MLP neurons of a small language model. Each row is named by its layer, matrix (gate and up: input weights) and neuron, and shows model dimensions 128-223. Each number is 500 + 25 x the weight over its row's rms, rounded and kept within 0 to 999. Numbers have three digits each. A neuron's up and down rows have the sign that makes its largest values positive.
Before each neuron's rows, "fires after" lists the tokens most often just before its 100 highest values on Wikipedia text that the model never trained on.

fires after: " ", "e", "y", "ction", ")", "s"
L10.gate281:504455496499484509516511532500492543525468545499474498515471499472505483485495558503487547447499457522499486486482481465496547508493515479510487466470512501453516497522496521509521518513527483482503534499464496487528486530454507531485501508506477494520531482503486513512501513553519495519
L10.up281:492497516535522450433533514487499456494469496542496476499492530537508517492551499489475485509524502498521528507463474451513494482493487510496534516536466475503480511544515523482506525496466497526492537484556516531547491489515458503508501486487536484513482546513536499515498504513518498486

fires after: " m", " M", " d", " p", "M"
L6.gate173:502492490526537534521504503519479496533459464507514538494481477468482501505514490529516454517489526537516487530482476492472491475504533499468504477517508450515499501499486542478519502506510502510476491515459517490532487545462532555509488479492462486479480502492501493514476511496511531460
L6.up173:522500540517534489533517537535496529538489525506493515474486481493498520522555512489530488496490481490492507503518441492517517469528496506499459526483484504468523514407503515511526499505496481520472468528525510487540499501533451499474480509499488492480514524535523462496445505496510530477

fires after: "ar", " m", "un", "l", "n"
L6.gate350:474512480483528464511564520511486513517446492505469506501476510411467523538453484463481523473463524502540507515519531534498506498491483493466550493530543497500496546466486562506481465464463513507480471467480509505505471525493544483491466472504538509472450506458459487505508493516531483485
L6.up350:445502518468500536524532450490464460507508531510489469504486539479472490476505470553499512491495512529522498547456463477498470495539495477527492486510504490519533438483473514479534511497494503469472483529500516518491513494531526490433488517489471502486458516492484547482458504515490534474

fires after: "\n"
L10.gate534:490417505535507525514541510464474499499486457516451513503507523471478524512467533487486486511498513491518499509502473493511531500474504497475514467503487480467526498474522524513508461486478506460487493518484529480532469586477510557542457504498492509468529495521533490547493516473528497494
L10.up534:445498548479463474497480540539506475505482508517469480491481504471477449477522482503482501464509490509518480495483504507484512508492538495501488491483551494409530499521522533513485490514475488499520515498527529522498527511483521523453530567510492493512490484510534503490501526478510509488

fires after: " M", "l", " m", "M", "K"
L6.gate458:561459516491483470570511520458514508518452494485486534514493490494505497540546498508517513529454494519540473540491465506452497503485504512476530499489545469494476504526454506467507484486528521529481460496503476489511474534512493486503516479555484496487535446468521468492482526533459451482
L6.up458:543500534498482510529548554507511504521456483518464539472534497508495479544493491524480512529477500501506476497535487494483525457475514511498491519524545489490520469479528516486492511495484501510571516501502490496518502531499465508456490525528465516493462495439487478485460525540492507485

fires after: " B", "ol", " b", " W", " se", " w"
L8.gate477:510537487516506499507518522522550464520472466483492512467503497456498518527492542487499556485489504484513493532518534489503506502472484478510503512480500511492490481541525534507494449434539496477474498472504514491516480492510506548472509482479458515498532455524507521535530487487491492484
L8.up477:549542488483488479522522484442491498519494521463454477512523511490478511476490515494463523513496482455508484460475558511482533465480464518484458531555540534502492462513482476515489454453504521488512488529504483502493465483492452497494496501498497515499518478503483534563560532513502509509

fires after: "em", "B", "T", "is", "S", "v"
L9.gate377:478505541422463499505478491480505501489513513479475490510465495495515477508544516528529544532487506451498504474510546507490504503500465468537527521468501511468506475486474526508486479509491444504546463473482504497490491495485503519529498463522468487505544492528511467449539507499461499488
L9.up377:475455465486460441505483488510478504475517520480532463518466520501444482496502507475470483507504480443503521452511519512468479510520475492522500512494525525470530503512540497552518461488505500508521527472495488492477532502479481534545562518482493479480529467509475501461534526509545493499

fires after: " N", "t", " n", " t", " o", " 1"
L8.gate359:501503525490469478511509489509509512484512500518509520472515476499476481478510509462506499486497492456520462509499486507506522503541525478493516510492503489462515475458530530553503533502465451508518489440447510471506441508514520465502517507528517467475482496531518479493523486490524543498
L8.up359:477526558467469465492469449486531490465489493490507537521537500483453490523483500511513511517505475467493484477565524508515490497491502497499515511469489486518497499524513500465524493517472511508485527481513498488502484508539495503529491515512525522492486492466515559498525446520493498479

fires after: " N", " |", " (", " n", " in", " of"
L9.gate416:502492534535486458449531522496497526503516483510487489498524484486493483501485499483505515572466514471491505545473494514533492489553535444476515480514472457502483488512508500502523476494480461528484494518472546456489515509464471510518465481536484508479479510499475454527496492465508525490
L9.up416:520504496471481529514491486499482465546488422476499559490483466515506548520499505492575493497487536471513501495524489499442500499505498505459523538527536562503505536457501535473502477502510538509485518503474460490513479521492511453514505528501495489475437523480488475478505533523512506536

fires after: " m", " p", " M", "an", "ur"
L6.gate2:464513493479487515535497501484483476500460436479510500504505474513520511508558483500488469471462532536485508495526528513472480485524488494523543501466517485499519511517487544443522479455521524499452494493480512461496490531495524527453488443497521461480524498531515466468502550513501519470
L6.up2:525519472503463529499487469530488525552477571498515536536516463514507521485521480533502476477474525518481484515475508487485472465492445481500508492513489453460535500466511475505519500485503479517444490532464509473544498558525495475512516535486517488545496525499515526474479495498529519535

fires after: " the", " The", " a", " an", "e"
L11.gate298:499489499462505499485558469520464481504497458519485445483531529486481492474485537491489528466500530468493471508535520497473488531529515465481515497540556486499499524543477486497491480497484467522447491475491536499500446496494513478508469486513484461528483507513502502521518523513479518514
L11.up298:538487510563521475521551507505484480502463532565484521487510508487502519525525484521506487523526504491478500518508485503514490525491466502513501431516483510524490558504520545499448522487457510460511482512500478516495495497444516473483474471469494521500472459512541501528478473521498501518

fires after: "l", "c", "h", "ch", "r", "a"
L2.gate187:521467523525472491522482514492476529497460543504501516488477486430531481513496534494506518505462508481506527496507532537529530459529468513524534478510479526501527485458504503508502506459515524543514461459487546520453498461504497477524469501544519467479539482461469481488531488519458465496
L2.up187:495473544522478493532524524510499512510455505487457518500441504475536445549526529502550499471462507496495482494533513497493502474507499544498514504496513514525499492468480513489477532486524493562528466463513486506498472487511520431512494499532499496458505524495478481483493497525442487528

fires after: " wh", " w", " W", "ar", "w"
L2.gate86:508521490514474475510510481456506470506514518506511490483569525482534488507479504473478497478483497458497478498499538500514525469513530507516488503474490483493498506531585464497543468479494486446493452489498571483486505495526545502456536501544547476519522509516545530501539527488474534492
L2.up86:537549494497456483537504481485488472521498508475468495547493494497489433545519504496476511486490471491494494513544519489447495509483498515502501467516488529505503543521516494469523486502474543424462455516571517511506518526437464483504502500461506488533525491509515543508554543488491522500

fires after: " at", "\n", "-"
L10.gate189:503481511476500518568538497521464484549496490538485504499495524477523482481457513545508536512484503467482480538518458454496534514518513514473505472511524534466468508504475522542483521506470496458530532495500487440487487531462520543536537459486547473491517484525545478535534502495504476504
L10.up189:499498481521505489529492547523490524535472542507439517485502496469480521520530486524482479450520502486455531473497534470466486484468497475463520483527470526468519519502467565482505513485487495519513531507546528541524474462453495502483487476468502524447493487442499483476494480502516557515

fires after: "u", "ic", "ri", "a", "ag"
L3.gate244:473514498506497500477535517478502539496498527485515502465523535506514506505520502489495489534528576470536455511503485508512489490531479517486511502486504514497438478495488482484525487475493471547515515499487461500499463482473502524500509465519545494458503527578476482498475548514490476480
L3.up244:513522472458507538511485538518500454490480506510457546475496485494497477485466544533508553496481500506511488504507503487504543502518522535463486492506466478503510485464456498484480465505546534488516470547473462555497466498513512477510539491528511549530516455522501487506527512553496497501

fires after: "ou", "u", "r", ","
L2.gate388:521522505481507504543500538520500518471503493506488500461449561510507522502517495513524522514472509512484491531513464441500500439478503493477513501510481509493457488472500553508500515500546478511487551507525562490484548468519509567454502497529552513531525522504487494503537529474500517457
L2.up388:517455484523476480557481493481511489509476497535514515487467484491476462508473486482533503488478477526476514514504484461523500486481487504535554541491512500490539519442509517488513514480491479495516526504475533482496524474466470490498475488556527510539472487501507451481503511451528518484

fires after: "c", "a", "i", "er"
L2.gate223:483503505548480494496462532524491501505478546520518492441526501488552509493500500518481536536497532545493536522473513524547497504540472465505487506505459498508548501466521513508515475533501500503496523487490489525479516517498494538497489475493493535511486493518502473473497510473486522499
L2.up223:505472510525485493509494555508492464540490492524459479501511485500524490551503501478518495457523488481465499485532498528513516514522486533490506501495490525487515510458529522497487460502491495529498476509485527443440491487455485480515472471538528512501472466493476535498484485536483478501

fires after: ".", " |", ",", "ed"
L2.gate91:518523504497513496458503553566461500484471520520484537533507515487452513457497497491508499515472512511497466518442541472476516507483498491472530522516520514488497501508475474546477489513498437533465522533485519498501515458518517498484485493480483513475497471513436434514509531501528518470
L2.up91:470535505455496497477469487514497529497441515469493560519489469489503511443516554536497509498508505463475482498500496492472511520475499498504481516489515529546507498528485497519517474503502487507483535517445495500494511499480554537507492550546509540466507493486501470471501567534496499466

fires after: "ed", "us", "ad", "s", "re", "on"
L3.gate431:450517537472496492501454500514472532500494468468483483508470489447500511512512554538473504557476468479464506511477454512472523499518473486484509480521444504499482528457479529484498464465500489442533500477497485519485481474510502534480499535491480495527498545519497509508537525505492529463
L3.up431:492506568460496504508536475561507527515492527506482519500455503518437516516499543529490500537513512483524528488498431503470530515499537497507525544550489529496483528503532522477454487503483438497525516472538513510509489432523491519519478503482516461496491496491510523504545521494499519500

fires after: " R", " L", ",", "Q", "R", " l"
L2.gate436:458548551470526505506511539503497470492500518489485518512500531506511504523501485521504500485490565513494506502509493515526493500486492491472495489497525518481467484459471473530502501479497462521497501494498510497514534456504556536509506470504497450523507506474536423483531507449520484522
L2.up436:435491501455520512505507488488516490494563498495501491532467508489406492501509486486512479524498499484507490484528509479491456461516499511463520527527489461509455486506441455509445518467535487495487535474512436506563490532481496538504452516468497495480479509469525501503457546500525515507

fires after: "e", " t", " He", " le", "t"
L11.gate178:503436466516498519512502474472491512531468495485497519510462506493491491507502527477510494471486525456539462502465541442475501508496514462455491481485505498482481500496512477551440495503511450507488481471494518506463476548482540509509476492538509477448511494533502501525553517486512518507
L11.up178:515506490501467511480499452489505482521512496502513497490502505505478543540493480463480497489486492484498504529477524516523496540465473490481513540502514451511533541506499486481524496473482506494463468477516473499531484564496488478506516438480533516470500517484542505486511461486468528493

fires after: "l", "c", "ar", "a", "i"
L2.gate95:496493512521521514507474470523439525503554566487540532516513485504484506497461497497482479500493555516489535507502526525507554516529460488513505539499469469463536508502508507513489540520548506524559519462479498502464512508533515523473529480475511479530508461491493430501518532464498503515
L2.up95:522533528474439476487470479482474500527462525511538496479507529503499467569494476490495503512473537485519513524536521550543442511514560515535523494533507526521537521467515488475511492519457490499489484483478531532492545470474520504443493480523504514477467493528523487512517506505482513500

fires after: "d", " d", " D", "-", "/", " ("
L2.gate371:503489507439499512485515502491474523515495511493452466474490473485498484493503501529541493512478504507472486537498506539512495475539507492510546489513516462451498494496459520487497493519515509493484485527489472531489489525511525496500490499484493455489488518494477526530493526514447500527
L2.up371:475480492463529493498492488489493492539514492532462482489465482511506500478490484531549492483504471521492486526528524483498506532538488528487482501449524465506477493518490483480482501542532466522496471531532469533514512525529505459512439515498458475457506531510486537519470486525478492527

fires after: "p", "b", "ab", "0"
L3.gate226:523509485471484497526499514512466499539465494521453485468510456485500480484535517512478509479487492516516515498513507506546514465472505505474526453462500483493505476468515507471506528472541536479537505507487484507510435488542493532494497468510529512526519507477476524520535487528497497490
L3.up226:507470451534483514534552492469482555472526515538484508468512504479484488498476502479459514472476533517503481466515499504488439437516491528536505504490496500513503498512528477483522535459460525486495475466519495505486489493492490510527500477482523518455499473547509501480525476509531492503

fires after: " the", " a", " an", "'s", " his"
L11.gate149:489465492526469500483516548497480533479520518530505465557473475492484459479501530483536484470482560479493447516514483534461471504508485457485538456524519501523496521555484472475522443499499490478502490534508556467500508509510465490537490541479476518505486522505494490547519523471508509493
L11.up149:498520528478534483518467535459453490518478499562473490477470516499449472468475486488510502534507511489479514510510531488508512458460513523541485426525472525520511538507465498497458513524562489519497483502508494528484522464482499475516513509492492528501499501530473475523478469496504489469

fires after: " t", " l", " e", " St"
L8.gate480:485492505524503467532528517498519519534513498512498517525519475481493457500493517499542516513477514484496497525525485489494500479504499454504507484510489462462581505514556521561510462491505483488534478497491494479497519494469507528483529545493507498489492511495474481547483527487505529498
L8.up480:527497470488506479484475470502488448510509495481512530459497539512481561516518504497438477497481484460444525470540531515529458498538509503504495488537513498495492526464472448493491497478526483487458503496484528543479524549512491513478502467512487494518507518502518493484510497508512510481

fires after: " m", " l", " v", " g", " b", " k"
L9.gate385:487502497523502469470491506537532485493502500466480506500493509420469485428540522519522483528486504490536517465507487517473491558502501530483531471477481493511561513519490471505500493510509473503503475473486517511504471499553478486520521499510478485537473545463513502516540466490474507455
L9.up385:491519482498551543515533417502495512490518490459488551492483470488472499528488508543498498532497510501501499495525481469488450502470484495482494457522476471500527520532504488478491476517444476499459564483493518433502476496477492507530511496503503503507481515506500516505553507469504475495

fires after: "as", "v", "is", "ut", "us"
L3.gate537:466545542433484486514479475488477511503504485504485437534465521466498460458506493521483519501487482519490531509491498485461527454496574516512518500471516485459533459497521528500516505508516489449518507477508478507468504495475521548479475510498466488513521479479484501489519504521520504457
L3.up537:455493551445466483497502510528490500514447503527527504483473508522504492483504534510538508480489517511488507481531509517509558513544474498530491522509525516493517464513516496480443464508521496519539548450510498543494478453484513517502496440496498463477542491500454477476470535497509464510

fires after: "ad", "at", "s", "on", "t"
L3.gate469:474481493456526507501491448506477476483470496423503494462480475506502517479515513511518476520512499481516494537497476535495499518501517487466512537495529477451488494538501535493504527531558463457526505464476536518482474501517542496476536517527500444513528484520486490508476516492481535489
L3.up469:509486532465512518465501500510495513509477461487520501483428459477490506522502482529482493528471532500526520513529466503463535492531516516499521487489524512484491522504484515446455498543526465482498511492468506539491468460464504534531505516492504484492520539541459468525521542471465436461

fires after: " l", " L", "l"
L6.gate122:505495477508530493502545499497490481509486481554498470497487470477537534541450488489493475492499531507505485546509491528535526505494460475500568472540543499520529508530494543521512480537545496502499494491502473503532476499512519506516516493475494478480524519539506485553535494500518509513
L6.up122:541497516434539494538526499512524493517490499491501514521442546495458528449505462541490491541506472470484552470521485506483439446544483495496490530503528496470459454513497466500463502504539464493463512477481487538478522518491507541487495534526471493535490526540516488492499527509507496503

fires after: " d", " D", " l", " c", " L", " C"
L3.gate486:497475491475511492516541521518507509487478489453490465525480498466488453510486532521493530520479480500468489527502474508487533471512508538475546495533540484535480491558464510489511526519475533507490468514513496492491467523489462478505509498483470519501474543456468509535467483522495476487
L3.up486:518463503467534504447506531482506468501473479533465445502457535503490531511511476512526514533461514479496459528541489513474508488507498504457530527539505515513477483547457480511464486493456500491546474538506448492527517515494488497520537508553487515509515540484502504532460481495464493499

fires after: " D", " M", " d", " m", " v", "a"
L3.gate328:483470489509530520483531506521493491522474523472464523488450507459442533475526536528498519527474480485490493519459458513471490498491521518512522474505489506500464467496470519475476532472496481496504515479481500517473505500495515514495478487485472511530537450505462501477468467505469451495
L3.up328:513498509525479524453547519478494492539551482546454472490524499474516455526468479525506512493462505497473485536532499481493501509490470525489492516565500485554487507531440520511516499507522496506479483513508493521505513532478503449524544514521499508484510495532503486541484507550452493521

fires after: " |", "|", ";", " C", "en", "-"
L11.gate349:544483562523505491517540524525479527535494492509472494490527494466513503525543468490503458493481535461518474527492519513500526504488526507454522524510506468462484508513535478521470478514506459525493515523470466550468521512455515461485566486497475529499481494506483500514549503491491471495
L11.up349:483540466492529537499512490546498479466482484503519460534481490538516537503497491488478491536486501497504537514487455495470539507491501513547495465532527488495471477531484518480500509505513498463492474501497471536525482450481511487465525480533505464506571521498416503505472472522512528518

fires after: " f", " F", " m", " d", " p", "F"
L8.gate157:471484504490525495541508508455538527535491523470491469484528494511521471520500517478531506486481501501466456535480493512539506486476516473460539486482479443444484462476488484496489508483500489482493546507474486540536498516472534495474470488486528510533517447513511505495524504443503536505
L8.up157:492517499521516523518526556516498490553507507474518513468509499513475459539480500553495497498502474482494461496494504508541471513495481526528534479564484525506516482493499447502483529497495481491477489477496434469490499532480531471496494497528472496490482494471514530522499497524481488478

fires after: " the", " C", "an", " The", "\n", " of"
L10.gate410:526523504508511522535488484499456559519504469500512516472545486488486493481468493510521520511512552510529504583458471481508520527519476528454490460528482479471515536493486488500510507492442480504499494476497452524461483512465543500544517520483479506476517572526537465550496465512493519501
L10.up410:497479506493519462504513538501528490526454507550470507503492487494486532501512511483499522446503529536514475506538492479523497437425490477472530527527540538456475511509468508475506527480563520492493501479495483499537482482518504520498490532492482505525495499488498556505466526486506504543

fires after: " wh", "l", " ", "ov", " l"
L2.gate156:545524515470492492539487450522467443483520495469542494523459521487483534492542518501508531519467503478477512502501503485429512498460500480506496509518523462519477473516472495518505517440523454490467503442495533542491489503513467479452541525523495518507498531522520471476477526486487488484
L2.up156:437483514490509532494456491529465527464522490472521502529484474506479491495502502466467480518504483509540510507474477524508546477521494501489508508520493532483531496515472508534528523505522513501471502531484505475532498474513511497519538506526478519520540534480462493509492496540493494488

fires after: " E", " A", " he", " I", "he"
L3.gate309:450532509509508476468495493495490473488507542543473442535539512479473465490483490484489539495472492435505537483509520496503524496537488514496500466512510468484524489514536459522496489409511507497497455514487526470520532476500513507496485485513533504507481468513510509474531494455473509520
L3.up309:480547513521492494530461490505500502497529479488489440493527510497526480499481485487508543498465480524480501524517506505558488528535461509514490498469512502504534519533508507491540469488499486514454487509500520539499496497446518519544530458501520485507460472498531509539496498472499482514

fires after: " A", " Ch", "j", " ch", "A", "h"
L6.gate409:486524503488504520524511520473492482537467513512432519508454550508504490471500497534493482510482501505497507511534524523477485538496493492507481493485528534527537500525447527437530480471467524509494503459498477496494476518463496518492484482513505499537500493507495465501475463525468489504
L6.up409:545520490470503523555483506486488469527480495533484508504502469487506533509503483502512489483519509518511465507495506513490492479482475506503515532496516512497488485533489485503487495435520501512489487544520534551506482522507484487517470477529500490501548477475474512482504480499462440514

fires after: "Q", " D", " M", " P", "P", " p"
L3.gate69:508475502491507539508520506493502489494493533475490509533510483482474504496497514497548503523461497473485487542445488531452477490496522471469525505534521506491481479508443462517519507489522514482467496527519476503512485573513494498494495490535480482515553478481474474515461507509460468484
L3.up69:514501531536503502460487506476485507532450502521486498528512483519490532508538491537517523489434480507531498487515504528510526484503526508474507493548506518499531535522512494497525484508512465522473485453542539512492469516518532517533477509504480492507508499467487517506544480533462477487

fires after: " the", " a", " of", "S", "ed", " |"
L9.gate307:474493506513504467508464505476466498482510483462496471514522476499504490509514533486481506535482510448511486524517452469516518520528485451543520490477465447518471478497503459470535476486475483470512500467440479535491472488486509542482487505505497491525502489490507481530527497478492494470
L9.up307:520552493502486495530531503512482527503523497519515492476531458522470466497510495551535519491482506474536491497490477565482488433560517499488470498487556519491468495470496522479481540499492479499480485512485471504509471482496496486512515520507503486447455491528491520481505490512552447508

fires after: " re", " R", ".", "\n"
L9.gate437:498524554494512514533508496478510533514515475478466456460479544519500456464468518479518536523445523501539477498474483523500469481465525491510497496549512527485489497523459503496492510490497531471496501460450496488522503527452535477520533522504488481497504506515495515506544519494536488507
L9.up437:488498517556491513526504492508502476454451497505478450497456505487494547506523524480474502511514499493503490467457512486502503509488487503505503496536492525458448527490516557508518478470453505537490525462526550489501519482491498537495520517484488464494467503460483467510566514505515499550

fires after: " A", " m", ")", "A", " M", " J"
L9.gate81:453530504514548466520496505499506514566508533546472479503506507500510488462514514526512499486462515499541485532475464504478468543538473502515515501487509504481483516508496467470526516486510492520483495475529535529510489502474519510491510526524469482538524472487516475497524540506503525466
L9.up81:502474462518536532520523544476497498509547508502501516481472525486519530486496521487495499510519462495467482493476464481465451565499469486496517457496517535490484495529493497525514507469522491541492505495504530450533489535494466509513560471487484523503496518515517499494516483499504517505

fires after: " wh", "o", "i", "us", "a", "l"
L2.gate397:509508487532505498530481457534488499519468532475557532491463469477528531452497560495473526504465514486484517500478517505504485511496504468550486494527497496514506455522534468515523512483513420522480485485476502487462556529529531530472509494563499526471501519474527481475513536482492499493
L2.up397:501549498554486518469503454531501497521496490463528511498494515477527494540519464518488510501485525505509518503507511525535485489503496509516498528533453499492492464455508463522542530462508504496459478445501503449500513506510555425496458520528545534489568538491491474501500506488481502522

fires after: ";", "er", "|", " 202"
L11.gate61:523509482502445515516485505504471506502530521511499457508490523511511522490498499519497453470480505476515539512450490509454529495504512519480539510490494507472525477530529508510544490500516531496499494487473489529500480515471525455516536507494486482482496501517493485497487497535484438476
L11.up61:497483513470514556493477472567502502512501503497496468505496495514462471525467527476476485495509487486526487506511464457501535507456483503488532495504581497556485491518474490488500496498506471455500512488484478541524491495475520480479526431501514511520518442509506485484490512512523504507

fires after: " ex", " d", " in", " In", "x"
L6.gate26:450519519468514486540494509455501505507507513449485506471516501522478530489511486486553504490466537501521468557539482485452502522501521482456507524523545497482504519506452517461462488488523460500466471540500479512538473549448484501510460506512479452492499478488562473493471533467501525495
L6.up26:492517524484506450518505558492538536523529487478534502451532448524461449460473481479560492462527523500507475529520505507508467500493492502502528475492508501482539525495522495481493510505518504518492478503490502506500486556462482486516477495498500459473493464469538509496499525457511538480

fires after: "e", " the", " le", " an", " d", "le"
L10.gate283:465553475487535520501512503464491502527484477551484510513504521485487476494480533502527506469482514447487441514453507481488496516473499502464520504500529491459529465510477485494470469486517460492514501472475519464502514491522501483475422515506477530491483515506509499516478541501484554452
L10.up283:444498493519503480504502471441470473508466487519509516479500468504509539507454511503480526542494535505494518548478505476526488491466477493486511483541435475504525505487512535547474494526499504446503467527500511465528523468489481490528473481489502471485514513496455477534530478487526528506

fires after: " |", ".", "\n", "-", "==", "|"
L2.gate94:534512481466519497481504531515478463486499506482519529540489482502494493490521524494497535529482479515512478549490498487454557453480523510503497535517541523497468488470478464492519522483506503495496513513464493483531493486516456575499509461504489502478503502486523482493501535501544473488
L2.up94:468545550486508514453518560523482514481508464489440520498529453471477485495517483511528510510525489506491472505507519466472509553433521509480476517483468501466514532494471554488468460514491507458459509540512487504525508518522516515506491555464502503485518509509498564488489516546491511509

fires after: " Ch", " M", "ic", " m", "u", " ch"
L6.gate32:491516511489488528538536502443489501540466503520491528509525498495504487500541528504462503524486524492557511465520463533501516498482531493507516495484482524435488477494455499516490507485485513525523522498487505542521469495488526503521508481539525467503528466550536502473482516478508475470
L6.up32:511499487471516533552485485533519514505527544494522476472475493526475481534498471478505463506506469473483517521546517485479540505504493526481492548524479499532513466504478479496485445537531489515514517500548422563493461527472491499519524517525481508531517513459497418522476478538514466502

fires after: " D", " d", "D"
L6.gate307:500481466499530515519523528506501502520486536501447490450536471449489487533487539510471523528474526507512523499471488519526467527535458486500515439500486422512493516504439513518496514444528539463524473483469501532519498541514523560468498531486476471473527510466484498512487520480513536488
L6.up307:519469479504514507510486512497513498536505516477501493487495441498491520476504523534533487537468522530496505532492495495499465479514489511513532490475491482470462527526507511477502477501521508465485476496493509480482522509507463508527426505480518483479470518471498495559462501484513502490

fires after: "g", "t", " t", " p", " g", " m"
L2.gate251:494516460506487495489518532506462493476514531486473513493504496499499457500505540519478517500477489489436501527468486504487476497450488481514500513519503513534458482517491494505509505400522509481516475549468503510513503491494521476496523460518526501534551496518491515478480521484492510503
L2.up251:564509510451504493495497523483508516514529486483505523503526479514492499449495525467532494505492499479503536500497467478477492512475524507473501529512504485520521552520533507499487516497503478528492518538539538505498499479484494491543481509484471485516481476504447526491466456502506514482

fires after: " pl", " P", "l", " Ch", "h"
L2.gate416:489467512468519512530548516486508439548479518512446486528471474493486508530484512543516505497475465510478541499495534508503484494499506527528529519502511523515452473458473511510490500424486528502519477470503488483477467510502525503519469484561549472489493472452490455475476484524514504514
L2.up416:515490527529481510531536492488480480548492549503471501515469480445490498546514523531484528512472506504451538487496518514496495506492508508486540533500490519523466469487500516541504502448486484511537477459506498503452468483504523499500463458555549503499527469446474463483488483524513480489

fires after: ".", "\n", "em", " \"", ",", "ot"
L2.gate316:505524524452533504506483521513474501453501489486511507517487535504500512471528487491518525560485499523468493516451528497456547492470529473463490492486529519501508484498509519520478451501508456506456501471519543492490544510503489523493485527531515496506516515542486497507509519489489501465
L2.up316:508523554453521536509498496478489528465518461457508507565471535514464516504516458509514481521489471514492499510512504484459517512448540496498482495510513520537502493483518490475471462517520503502451524438473541490526537483485532506473481530450483508497505525483541509508527540524458475461

fires after: "p", " P", "ep", " p", "g", "al"
L2.gate461:485452467497538518482537534507472488485526516536438523510530480502474501515516538504509498498505511495510462546502502515474500525465486466499530529506522481529451496501486509469492499473536503535538498535460474502533455517527478507517455466475527492489482488466518459533485485509492516496
L2.up461:513518448530507505506522524532458511488527471503485545513521473503508510503485549542497509475481517495505481484491472491461495483484486533478503548474470518518424519526516479494529501501516490496534503475514525473476483489554473498499473464498522523494489473520459498543484481529497526480

fires after: " ", " m", "$", "l"
L3.gate38:491487525477533468541515504528499502485486497504522498502437488492438500485502531459484526560495542496493499510490502491455525480486501484503554523515522474501479473525453511518449532499499498488549501494491518518518542525475497497466503497509500498560523512522526460530476564463523482532
L3.up38:521484522492504475472536527491504518504497510526505492496498465512550477519538495487475466472492476494513504512525491513513457502503517484487470488522507537505527462503496495492476500487517534508471532553489511494540515511501508497502466509516510504495499483455460508486512505521479488486

fires after: " m", " l", " M", " p", "l", " J"
L10.gate250:489488496559508450525498479484517510524482521459483495522503522471504470486538515509525511517484507495459501495513498459490489494499539503517490484526481485470531474508496512517472469456538500507524471489486511504508479520499489514527479505518522473485489501517531463503536537479542538490
L10.up250:512480496490512527527536504463439534541549502496515553490487499460450528494514507534456465541489475476501512519502488444486447525483455536501508471494475526474529455510526532496478499537486534486475519479485464422513509525445546480520499482504473519483487471537491527492485481491485490532

fires after: " o", " ex", " s", " com", " O", " d"
L9.gate302:451513536458515515532508531523473490530561504482536516463518468473450529480523537503500524496467528493477463528499436477481507472469514486494485469557473501519509516482473538483520539492483462482528472502491486504482506510492552539516497460536473511526477516450520513448507557477511523461
L9.up302:542493498485471537524487503495518524502474534461566507506460496552505507479519511472502501523508514532463502467500499553502502506522510489518501498441498521477539510501530516499537500499539483490454457468491483455494512530504414451470481525495494468493520477524528513501491507491527497487

fires after: ".", "\n", "s.", "w"
L10.gate548:526500514488485542495530490516499483513458484531520498495510483511505490482511544494522526521476498482535480521499453499476476489482486507504502520515518486483440503510503508468472436470509509499512490475456513497467493498513488538474492467512480467469494519468488496482488538464543529444
L10.up548:476497546458497496511529504470525515491479473489503503502515498519549473487518491500489511550490468485503518478539488503492501502500522476575473500503529473531499513513506506451532463530512546508506470529444513474506515491521538537519503498444493486438518451556495512496491514511516507512